python train.py --attn_scale=0.125 --schedule="wsd" --decay_fraction=0.606 --decay_shape="linear"
MLP neurons of a small language model. Each row is named by its layer, matrix (gate and up: input weights) and neuron, and shows model dimensions 16-207. Each number is 128 + 24 x the weight over its row's rms, rounded and kept within 0 to 255. Numbers have three digits each. A neuron's up and down rows have the sign that makes its largest values positive.
A block is one neuron, or neurons of one layer that tend to fire together. After each block is what it responds to, as a language model described it from the Wikipedia text at the highest values.

L3.gate35:083147078152158132104180161126135111160132151108127126047111136100104099115125133140126115108152114128107113184119175137151168140102128131129153138126141138175127118124125117108131118133118128159146138119139155156121147107139098117134139117060154133154157131155128139118123121120091105114118076107131134134102120114112118113132125145091112127152105144183191175147133139126126127111117093143108101091119128150125107084156119138115101130186120120111194148131101118161136132108163098137123105108112091133146111132169145125116136110125137116187153140094079139097167130116143129161
L3.up35:113128053135121121118105140100119127110114090098125122090152154102118098148154129122134113162119097105130122133082125122130125139122125125089113127109082144153195125137115119139131143175099112136123117082153081159095099089164141130138128160145151117136129120091155143110190150141105096113168118126103137155158098117087108122129120115134129118137133145100143133117140128096160130099100171117114131144132158120150130147151121105087125112149101089092137155078090136188146163119206109138128152081082159124142116164137097111164153118140150137150121109128097141157124128113147169112
L3.gate281:120156135132095121122112105137085109138144107104139139112117115095146148130099097123146168158128149101116086148125117105149170182157148105150117104115134132129139141117142153091133109109157079125140084202130141132157133150169197127119136132120109142116149127150151147088092142116108103101130140148107142094161119083145145110109138151076094114142093095101153127123160123088119180100131105158151121136122154145176118153108094143107123137109125134127113125144088114151128101152162120105122150135142119108154132127098116121105133135128163168136111121096156149093126131104176156122
L3.up281:144124143119143149142120123144144130134108104112133141098125163118105119124149132147093103137109126110151130118150121112140135169105137126128143106132161126138112136148114136138068142100126139129148113172117176154128104149122086129121193138125139142150102100169143155124123140125108143132167141160133087130079158122145113114123158143125065077088093140102094157143141134120149082095176080128113144121116127106137154132103100114111117169123099123133110098097132162113115109160164113156137133165107122142146132144116152163124138148124156172110104106119158163102145190141098107146
L3.gate769:126123170123146129101115127123115132146164094141116120069113144101099106137123157188112102123118102100118142104162068141089101118106148135114119080124112127149150084099115068139126115094140155139116157154103106177082128127160119160128143156168148111110125107141158124114147097141123097153145109132092129100105141131112156103103120149128122146118139161080139133158117133109145103111123126133124127159150078118113152151139111119143128149137118147126111136136096116115139129110143112127124134114137170165135183104170143070129098124083113117148145172147109190091140128150125104174
L3.up769:105155113132164106123113122118107122096155101096144131136130121174136104147118155144126156130089119138127113146108114143118138105086152123147153124139120135138109109105136100160094130125084174105155163114063114125140072166110099121115153139179111113110128173143133147128203105166112122142141159118117114100128105132177140059110093139084110152161144152121125132119122128144141088166125131130170097179167115130118104120152119124091113162151100138159122157148127131115151138126105132161118148130115145154136116116158194134081106123129143151127141120112132153102125123143150116139
L3.gate859:096157147082155116128131129110082105154098113115160122133150144152101148123145127172147122151160150101115172153128108136144158141154131124137121112131117127097130134083116098117115126131150135125132115112122107177133127150155154123109103125106129129116195080156102142113131113151121148130101125111160127106147158146148165104148103099136123152126116111127157138124120112123189143160094144155164112130150156175157103105083093105119162138140116133120137126137125111132144149112138098182137158116135108101122106143100125125099074133100097160132096144138164150114103112094195137149
L3.up859:138125113142123172201107165112118112130126170094107143145125137144146149101174147090138122103142125119139085132113079100147109139068130119132121144159135139098149133169095152124081091168158065098095165145148132126111149137147124125111104140129069116162131146123118130136155130104153164119104144154128145135138121129120161185134155130135138112115087163131094142118089091115120124129119122143136137113124110109104107135169169169103127158117159118111130131131140127185074123158165133101089106138127129110119095114114131133102168097136073134150099134120143114147105112174135174139
L3.gate925:111147142160134118122140134101085123144136109159105106119179065131112126100149097149121129114111132157108125116114107084135110107113116136135141127166130124122111123106163119153142157147183130163098089136079118152118115143097158096101147125122170140113161123152140164092158086121164102146111127117165134083151148113130157159146130171162164124156170130134132131104137110087102094077111098147139083132139113122134125093158094119116133115143085117126111187161074104147159130142133144153144143119127119139089152107110130159116123135132140189178144144156083135141126123096138143153
L3.up925:156091163134134132139130148117085147148164150129147106094147136124161103131109112131153073132138105174120141140118115090151170131115173104156114137154113126114194135123110111119145081142149131084136148132086135137149139154139110115082123132134169134136130152151133114096127097143105144145141138117119151085154150138130122086145085191133124128128102104125119168175080155133145099130124109077166100126107100101152130114094121116120194141106124103116129145141141154145095177112119116120154111123146119079103142118125121122121139153157143109155136103111073135138140203111121143124
L3.gate943:153121137150115117108142164150175091117118149105102158166079180122149125116164122090169156147095123135104148158130109114115123166060142054119122142139147123152157119156138150135155164158134134107151108127120109121180131155110073131113074114100133099121130140122156131112141098126128202150078108122118142121110095117120082101113100159119125153136169098115118086121179136093089133119172108127113168120129146114075129105090106115124141129136055159190163157096111130103145131184140150082079134096128072097136130094132101114105131153121114111143095142122124112111157107111148111139
L3.up943:135150138124122140153107124159164138134108127085143183095081140109095176082137153109129100153146124084133150150106115107134120112116129142142137145119139125137124139137117131167147155159132074141153141128131158157136091137131102172128123155136125151094121118103150130142148127114100175160103096103124123112129155140125133142127130139136163152091110121129133122108154130086104138139159162170129107150146142104118127140123146135139137135114132099158184162122101117121126141156119168128117140158094072131137140138148145143152127108100116145171142180158088130151137142115149073101
L3.gate971:125123120069119071156110161112130086125149127154178116067095136156124126134132128131112107152103134125131120133144135145107112129129084152159145116189056094115092099111111146134154165131093155096087121139119114171098093117135071149102149160153162098134163137157182110095138106110144140135144140169107181143111126137114152081118095165100117113170134127110113123178149104094128113123157158103112144103137137124157110098094195117110175155100150148137128144114140131106065115132082126147165117162116082099141175098123147128090123141154127136146156150103126135111116144104129082147
L3.up971:151123135092133129121145120136104158161138089120187124136124127132076117148157119147152101138114168116117098124134139137126163160111126145167166139142097145118098140149164126103116132114110110132147137103095141138125140129122070108108135136139183106122116146136196134138129114086088157132153125146074132133143163068082184026108096140149112115105134120116120132107145097151162097140149151114115153086136090126102124127128114161106167095121144111116127179102099136155089101103106142136119133117107122155130162158133153118102158140131152154142095116139152135070140166126180103163
L3.gate1719:131117140141112083109144214159099141155098141113145162141137121144078103136132150132123154128088134124111117142098138176170108120123139132133113117118157132136106145109126153119106130143111159168130153146124125128114138117123117139131125108156127144134098130123140121152118117129108110139152101125138143129168100086115162095163146125111057151133110145123101119186133106144112131130131132129120132064116138123136145096144127164152135122121112140162151094139117109139121107108093124119122106143139066125120112125119152088133105130155161067128089110119111150128147137143083143140
L3.up1719:132138194117087067112166145126141139114126100132123096124147129165100094112112170128173163107122126106090145141101134162138112083156150163091137163154137126119129143153143132142139120134138143108149136083129117122125075155133128146147145098166118116126126141083147137121173144126132146111128092123135155158154102082162117079107124117143120130163132148136122183130138168140126138133139108156081105095180079150138141133150101101125138129104148101145104142101138105117138116139114103172152102141075156115147104174150115118133130118136148096107147137152121152110127139143079115129
Description: Opening parentheses right after a value or term in infoboxes and tables, introducing a conversion or clarification: °F (°C), kilometers (31 miles), TKO (punches); more weakly, mid-word pieces such as Cal|ypso and Cap|itol.

L5.gate133:169151130169116158103131144131136114072099097128102138122125149139147134110150127177133109098091131174142132165117128103158167141110108137185127080145119107104133118145131134106128133102132119156171139162107139123158131098158174144125121105096126161094070137150169099132095116124134154140152109126120126151100129125140149142119111100132121143119153089088156104123130161118106117131124112169138113126129104150123116075100149106128121078124149113125130143096160159157098142132145118139155135140103091112145123130103099156178141080149122159114144093167111160149141160062136149131
L5.up133:136175156085091152104135181118151166111089107167117099123138177149103131133088144166155112127135133137158070122121099141112082118119108110080142116151160119101146182159128124103113105129168114157159101108131152155114108120181165120099126068104111143136075142156139127139152150113128140181137161112135140144121135122124083160123121142115155151147139150090104117137105166154160111145114066106101112114112107154134146124135115099169110110146119167151118135100119140113101145107144181134171148104095111071157163101103171117132139104122138146135133129110164183145127120094096116121
Description: The is or was right after an article's subject name in opening definitions, e.g. "Bob Holiday (1932–2017) was an", "Changing Rooms is a", "Noddy is"; weakly, some mid-word pieces.

L4.gate369:133171137121115163142131116160135103157115172093143079152121092116138122135154175109133091143161165117108070066121121127122131142119134156085180159090120157142142123127120132148116186123133122130102165109135108174118140163142132102112144127123136143088099132163121122135145137166128100129102112087154123146117160170130094136121088113091126108109176099149096176132135118154101131091115148126125138136141134159145103124133116135146113146157117131120080156154142117105145115119062104133130165109129148148098112155159109159131139148118117146133126111096134136126160112099121119095
L4.up369:102133136080117099146140123142147122137139081102179135108141117151124107160154116109113136136077164102121094101172126152149129131124127121100105127132125131146155094114130125108133150153122192111100143115088106142142099121144144082112153119075139164100114112095110195153158187109096128094111083057133120098148115196125120103142142109114143138110098094108090145146125146103108107140111171150133127166134130133126122128128152130108149111142146134157111101173126130146113152114153171130149131134126151151117151104129142132135120115123123089137126145149121130154151165096116089111
L4.gate375:128163158176097117142131111127107128108133157097138125157109127115125101105124129120148116145130150128122118110174147147094123122114130153153110156137152127122102106151092137150141159134137165110131112092100142138155122140097152127159102142106140132107096105127164113158162104111124162128169092144158080118139116162100128145116102135104132144128130129167159128114131155137158128140120126101136162119127107128124154132100109103131158134091084132096128124117167128087140112104065129105099099117094168122135141082165141122104138087136103098092142105130125112118175126131117094183
L4.up375:120155111131138111092084115147118119159124129124128084166125125131161147122095117129160171154149142157122132142116082118108098083123122110120111136153122144113109134142093119097105139137140132156112171116115143102122129113126136115128096127128134132101123132126122157098136117137092136127182129163150125112136119139131128140155105125103121114161120139115150123155155183141137125147127147114116138156152083147137133126150075087096168107131059118115138131168141123104165145088127116161158108099134196073123143120140138104158128106118111132121123128149141111150180132057110100114
L4.gate413:143171163171116151136110136130159131112171133156115127109110121136129157174122132149114088132140108096113115106154089146096122082106129138119173124113162124136118126117100155142100132124049126181081205112118184114146142123134156134152121148137148116123125103128167060134111103117135177117152124098120125097146106143150067133119078103099089124129143125119151151135116164137119141124157125154091120143135151118152125139131145159120114168150124125108117132122110119104160156093128101108142106132126160090123123167099143121128147152125112083141118114154089158157162157166184090093
L4.up413:152182151152128125148125119109142147145143134124114139161110163133157121180141116127093113113143097109145094091147103155121144163127154149127130114140138130119098130156107110136117142138119158151146201105107183166165112129097102182127094118131155118130128148105191082106155135142134115147144122117147130119129135144111135121092107116086092124138139133139126104156149180117128098162116140153154140145169148138134127119136135150140175162152120103094102167134142129112085130102081129139115130118132126103144077176152160095110144168132129116099145102132123144154111119151129118145
L4.gate487:118133156098131040120131147124083126141059114112112087141116139082081138103132097088151119126152162096123114135143135143103098150144192161127079143106111115127125148156184134105115133094120069114128127121118179134155125138157090142097090122092123149124088144135151120152104137095137120146129098145133119144164133128129146132107106161126115131165115136101133158105112076120151146169100104108101121159123138175135128151131133116158128176107158168132130132131184138117151121175070143125140167118106112112140121110087092114118136128146117130129131094118100158096136135169150129165
L4.up487:167124135172119174118123120157110162108109131110165151131139110125112145096184127134170089125113118134114152080162135129124154113127118127135166128162154063118112120120088173080072106131115138136182133150148099153132114128147118144144103173142130119111099122131157173109156137117132134134117143147130134173144095119100110141133113147132106154131170142132153157113153126129107147125105146145132152163108120079129147139138123094099168187106074139132078144120094121142105097163124116190155152111112138131153152129120121123113136095117130123153076181129129122156116099061126145115
L4.gate792:113176119156162112114166141110131086106117106124119167126085135117125162144149080145130139151106128110169109090093127106132122138129109123097141145147118075093148121183105140105127141133134147077153137136150125110117110159117111095116167118149126141121071110114125073149114097174121149166121166151160104091139151148083113120098117120149137136127126122102171127116143141110112147117121115089141111144141129146140084080115115087125177165136156121144114138101118149108198143117151123168126103149173153110126117178129145140188179098131124151071126129174113150178115151129114102129
L4.up792:142143104117129126115102125119140173167154163124112121186133126151132119127100163144100085133119126118130133159136115092159163119133135118140101152133089115107146144175147133125144145121126115163119118128120130141118130135133107142122101137083152153120118135174132118163135148163161156131115126093133172094128117084128137123124133141145143137112159101132107099142087130192141148108110084125123115118119117105141131184155136149150140121141114137109100163145126132119135177114113105138094137155114159132130127080155154104156108156121114147130111094081113136137119150147150112125
L4.gate870:131131123154178101120127132132124113140125134108128130131140135113116153139111130160162079141109120137147117104116138133133147119134172126155100126124155141114125104188080138144137108136122143126162136109105132145105140147177110146135117095136139167111137118135122102142111148145101117151126140151125148113124091146165132152121097148078141149107114093168132167187129154130090122089130133121134116117112157138147114122164122108115150103148092160129139144149157089145143169147110141136155098122109104105097147133099138095152158156107136165155119138121100145136154130124177101148
L4.up870:121122104128103121148157114097115109143121171116157116083122104104154126138160096134141149095136140117130107106128103108116104124126155122118131114151130133093099116130082170106135126074092118139128134113109145125137142127144130146124103161156150133151045150119175098186125124118130106093128119105177104102106149151139105109124096108138099131119153157150116094165139153141106123162092097145106109122113092106090130145112125081109155156164132141152102065137142161110166172109105102155157113142131110121090089136126136130134151171116168129093106119168079117160112170125148102140
L4.gate1380:069112114149112142111109144106142140166134133128117112101108138128142129143126150154136155164117151095102113145140116120140118121162132143152080114158096144179115107165103148183128108138123146107101110153119131162103131105153168121139106104164129092108133133137110095123155115142118145167094160139088118084143156170116145128091117154133137125110083141158093140156132181108137159177122132111154112091102153132149126119117075116131167132099128119148123083131113108144127134134123086154103127138103085154121145116143148113118115137110166101113104136136119119116138129096118165093
L4.up1380:109139131130138151165143136095126165148147107124147125156188150132160160121137110118119141156110123106101083122137128127134150131141118113136115125107127081132125116102134156126136122109139133112107090142084142152131140158137142085129170163156114078145144119127172098083143146135138094084107134106122144113112114095144142142119127128127133131102154118134088141118105155137148108134143108113159143133128113093127145149162111170114137159098125120143135109138160105161127172135118101116139124116127122113135151127136140149120134154108111100165122140100154154163146142132122150109
L4.gate1715:136114162161137139121136111137138126092132132130133124107113121128168165139135110202121109113139156106151094144118101141115119085153133145142115119142133149122167068117118111137115143132131109152159157103077197102116173148103140082141130131155123129112093110104161074071138100121129177150177106129144136123100108073121085102141158096122121084128145131063157126118161129137097094132093160125099135089169133083105162109124130158157156097103143067101129113106113108139186092137146124144123129117113102135137151113104100119133143108120139166125100104170157117138104178125152153098
L4.up1715:127151136139086148154102075134140141092085103082150146082134114115124137114138144168145110124114137096179075158127118125109141111155140155140089091144113102119104128136107128117161123109109118135143106117146120126105180134116136088128147125102173128109133160120162132167116114117144179083204176135128106118108128123110116144142132113098138108131150126113133171169137137096136128157075149129142099083092117140111118143147144140135134153131102108122122100158143071116116123129105107122131149109104130162160099107056155108101115124124139131133121121175107144122123133139144112137
Description: Opening word of a defining description after "X is" or an appositive comma, mostly a or an, also another, largest, Species/Class of.

L5.gate1442:113116128113127115150129182143084118139160115098137093132154105116136146137117134123118101115100124083088121127153143105146123150129101126144128119142115154178151102107085149171105165164119123110134093126141152166104167169088104137133127146092150149122146133164125161066143132141130126103128118167136178113180154125116123095129147082152152130092107110160097151125165083176136151120104144137115175130128141111125174099130129136145185128135120156135156105115141095159136140126112142176122120142128081119102084120123156147121160102100125122133113133171147149111141139167161143120
L5.up1442:114127108160183130129128126130117137143142131149161122151160123157103102069131104159188145135093145128117129112148147129116108145173160122118169150151090098132118125105154141134088105140105137107147112129146133142149146101076105136132139113158131148101150102149135118148127094133081142146138103138091128151137070124131143106131125158131091118147105132063113123146143107105128118109135173068104108108180127167132127123144133118134123151154179174169161129137145108130120150120136095134092100118121127140137144092134113124146113125105091130141123110137134122171154146145171126166
Description: Opening parenthesis after a name or term in tables, lists and infoboxes, introducing a qualifier, e.g. Decision (unanimous), model (JSmol); also word pieces inside table names like Hal-m-stads, Chel-ten-ham.

L3.gate49:115122185160118107110165093104127125144105126080150103121127156119126096130143114143179102129133157068141128144156151131129165147099139159196127131124133131133071138137127146103154156101099113182121179134104131167109104162156116087095112107109140092112113148121116157184147135086127131105095107103103078151125112134140119146156114107089118120094118180159139153097156141144135156168127133139141154103164123188102152119089175178117165141144133102125170134128102125122121083189128134095168145133130105149164116159131088123136150127147108130129102139133141127107146171144150128132
L3.up49:137090121118087097111134089152137115116107103155102159126121149142137134112184100091125169133116172117144175091084119127127129191132135139193144133139110106116156139116138119109153145131098159145145132120126135155083087108135144087102115162125097094085148106151111114133120151131153087098139147104145133117169091124104111131141094115118128095117139133151099108146152102082131147115140143115109137118117143140099191080129069147107080122122131142130127116109143093100129093085155135151091138106156128117132128111116133150127127150116093152158108075133171120168078150129148120092
L3.gate516:109142148143080170104106185085133126169152132097158116137085164103145125120139101160135093100123104108143123125127095115141125141152136087100148105140101107180142084124108107112172115115126124145162137180146145098110137138117156114087120113097106107103095088157168082139118096145124144098126140107138139121097175089114103124117136121137108171156112112132140172151124112128118144150122114116101100060129110121109117099147137123141154122137090136099087102108126106149128152118127116150105089144152163154145160120097179127127160083135129138117110136138155135131128125129121147164
L3.up516:095103172155113166140095125122165144150140163160133095111095182156151141143127142090146104118125110110099076139140095111163135114122151104124123135141120102139147086134099163133139130117167147149146160131093140163119186098124116141115123087118130108168143124141134119168114069116112159127136128118113132141168085116140148084130157124127144142104143149163128149138176154154097079105133137175157183115120122097107124097148125109124165119098102149141138155073112141138116114091120139111138138110165127146100130183117123187141120096082120155130146150087149144147144125129139126106
L3.gate525:111162105177100125117159172143155124114150152096139120152100146076105162099119121188137110068091130113110122136107128137079157140160140172115101139102129087129112093113133124153141091104096110135163131146150095105123143124139097139157131122112140079067137151154112169131122120107145158137105146105140113113109135090149151109124142140179124109127139126128109129101150111124105125147155126135159156130125141141082107126113152151146168125086186130117125098113167118133125132106085103137122114140139104101185116147157152141122158097093131163078142152136095141123114183124123119110
L3.up525:078155144112166132134092125094131120105123140133142109122166134119152128144132161160076175063102113125101142162149112136094092142121128162140102141151158130122102140124144116116123159120115090094127143144150115107129123114128150126146129081161091091103160166160111143104111180149100129104118165088150160122104114058151130111141136181164086182118087131117145140122140125147125128134166142176146138132128127129114095119137116163153190170110146177121108077117127118122131157143110099126131099136106098135127136135142118133076103102137174177104152145130118152145125150124109124155
L3.gate596:140153134127094176166153089152135133103115089092127081136166159140129168134121119113142092132133107150077143124104115112074121121058128104134117125183142105120109140140145095108092122135109147146178136119169136111084124118161105098085086112136125129137183162123152090148130095116145155132147116097102170148173113144169126156124112108106129149125129140161122150150151095153113128132115151129133148127107164161115094089101134122134127111119103104115116111122122116095145110131171108192113147102150136147125167133080102169111097129125102136101134149113167160138100131114133156118
L3.up596:107107111108123156097128130155153135138129119144157101111163114144138118125124146103149134102156156130115185123141091085115129127154158090156132089107146127113135120132180132108087140137113092136131151138141131158107117095122129153132111121125086122122144146169155134131153073168107173128116105117133160124121107134111112101136096108139109153128117125096097105115149156161129094115131114137092163110107133108063140119115182167145124122132119088102149092128129148127114125151167173123200125107129150124187171126143134133137115155169149142163112107142135115130096097080144143127
L3.gate1106:098129135141107145097128122173106164168127108115141131112125168139152111089141132159144124103104153120154138152071154099109154149151153123077130112104097113148107152137177140109140136145128078119136125110134089104085122120146157112156116134103124099113173118141096116137100134144183120127064183097109120158106114073154164137099119081123143109114134162127127136131197148122118110135127133108146127106068103117084144129120152136178161091173145152152138130151096126138109142138073123130141081120106189142093101146173151146139115061136092200123098122123123104103135112124122131121
L3.up1106:113144129158149141083111128138150145110097071102108156112115124132153127140141113148110087091136105134117102140106116110132108127113109096167099137123119167090128126135144138170168087115114115118150127132152133156107137131158147133149140115122146093148128151153164130119117116150110120174108131153106107145115107141146125147124162097150109157119109127080073114119117144127129133149151124119150127084130127135143144137153096120106125137138136120138116090136155085116100158120165121137146158154169137119119113127138103180089124155121159118120143127145103164093123137072128143108
L3.gate1264:120110084129098114141119136159108128112103112133136143105110143116147120125117117111119072136122140093143124141134132119117145145138123168119111094122107149130128138137110155127121120147139131138128129102138160168113103141143109150111092150137098140131107164161127153119167120132158143149135140148157088124077093131147226085126094158143158166112116137091125114162099084121079148105121115096104130089116182095107131102148128116151111134151104136134113124112166153127115132110133136110118127145117119161136120130106133095121114159164115163104157128107165125145132092120151128112
L3.up1264:126129111178103106115148088171132145089091121106142122072119116115131145124178109120101100161101128151147116138131134123135154102132146112123121143137107166111121135174144158140137129154126156128116110107102150120164126125124139123134117121108093138154130140145105129183117155116124105157132178098122083146092135126150127110154107173172153132127108123139167118133123120160094157091123110101157137105089192129138172120122130164116139132134133160151140127170136138127116147100129154127154150150158146155117126140103138112151077131104111149140112093136118145121167071144121167108
L3.gate1459:120126122126172127136139081134136109137167122136084143100121149118173107116142118158173080049122122177113116139113115127123127141120096118127112114159126136170112165156136115123128153131094134131131138127095150153116149146175127128165149107133117136109086080159118094099096136122121140140107154103140102146133157113160122110145100081113131125155123145171130149148098171128124137175123082145110167132143139115148107084101097086141166088122139203114135100150168126152086146113099145174119149127163144129110127139080140104123115122165117173063132094124163118105138123110115146119
L3.up1459:128118124137121130170114130150140074134133092142130119119120137137130150086128155152118129112129126152102119147104155120137160101165097096141114143116104081149128117157124115122124124093085150122097151156125155158120149095133138132118124135110117122107107077133105113120136131149127139142109106134144110156098141135145136106152095116112137162143148144125142147127131109133129124129114127135107150111150159160155137146114133165163145120173077128112143142101144095154120144123085149125103114091153189134110146164071146142133142115177099131121102087126118118167137152147156140140
L3.gate1486:128180109139144154136137116152085215154147100152121113140121122128160118137102118105159130117139109131125148101132106110117097124164110134159132131131092129091118139094114115110141128136114100129162113093104122128099118155078128132151143177137160131096157141102127076138127147101142146125085145137123145131155134070119135121125105137078143111109088128154165106065114099124168135123128136097128133151059140132120146111136098128138121132115131155178115114106114106105119125121148161093083147138097129116119128127161154135129071110109137110157162134162099176164140113097110091129
L3.up1486:110173122129155102119137124106136080141114101117142091133113141149147118141124087106155161114129153141129139089120172104120171153143094132145109120120157116071132143116137133129166134136105149122088118083131142123134156129128113140135124131133119159156129125080117107162125147127139141098119125094137078098115121150169148123096083131125124132091148121100106140114139084146167121106126129153115123177110114115123130121137091131162199149097113070145151146130118136106142119132152150117143167160122123172141100146163148124139112106090145128124137133130101094156122136111144133122
Description: The main verb right after a sentence's subject, mostly "is"/"was" in Wikipedia opening definitions (X is a species) and verb-ending pieces (-s, -ed).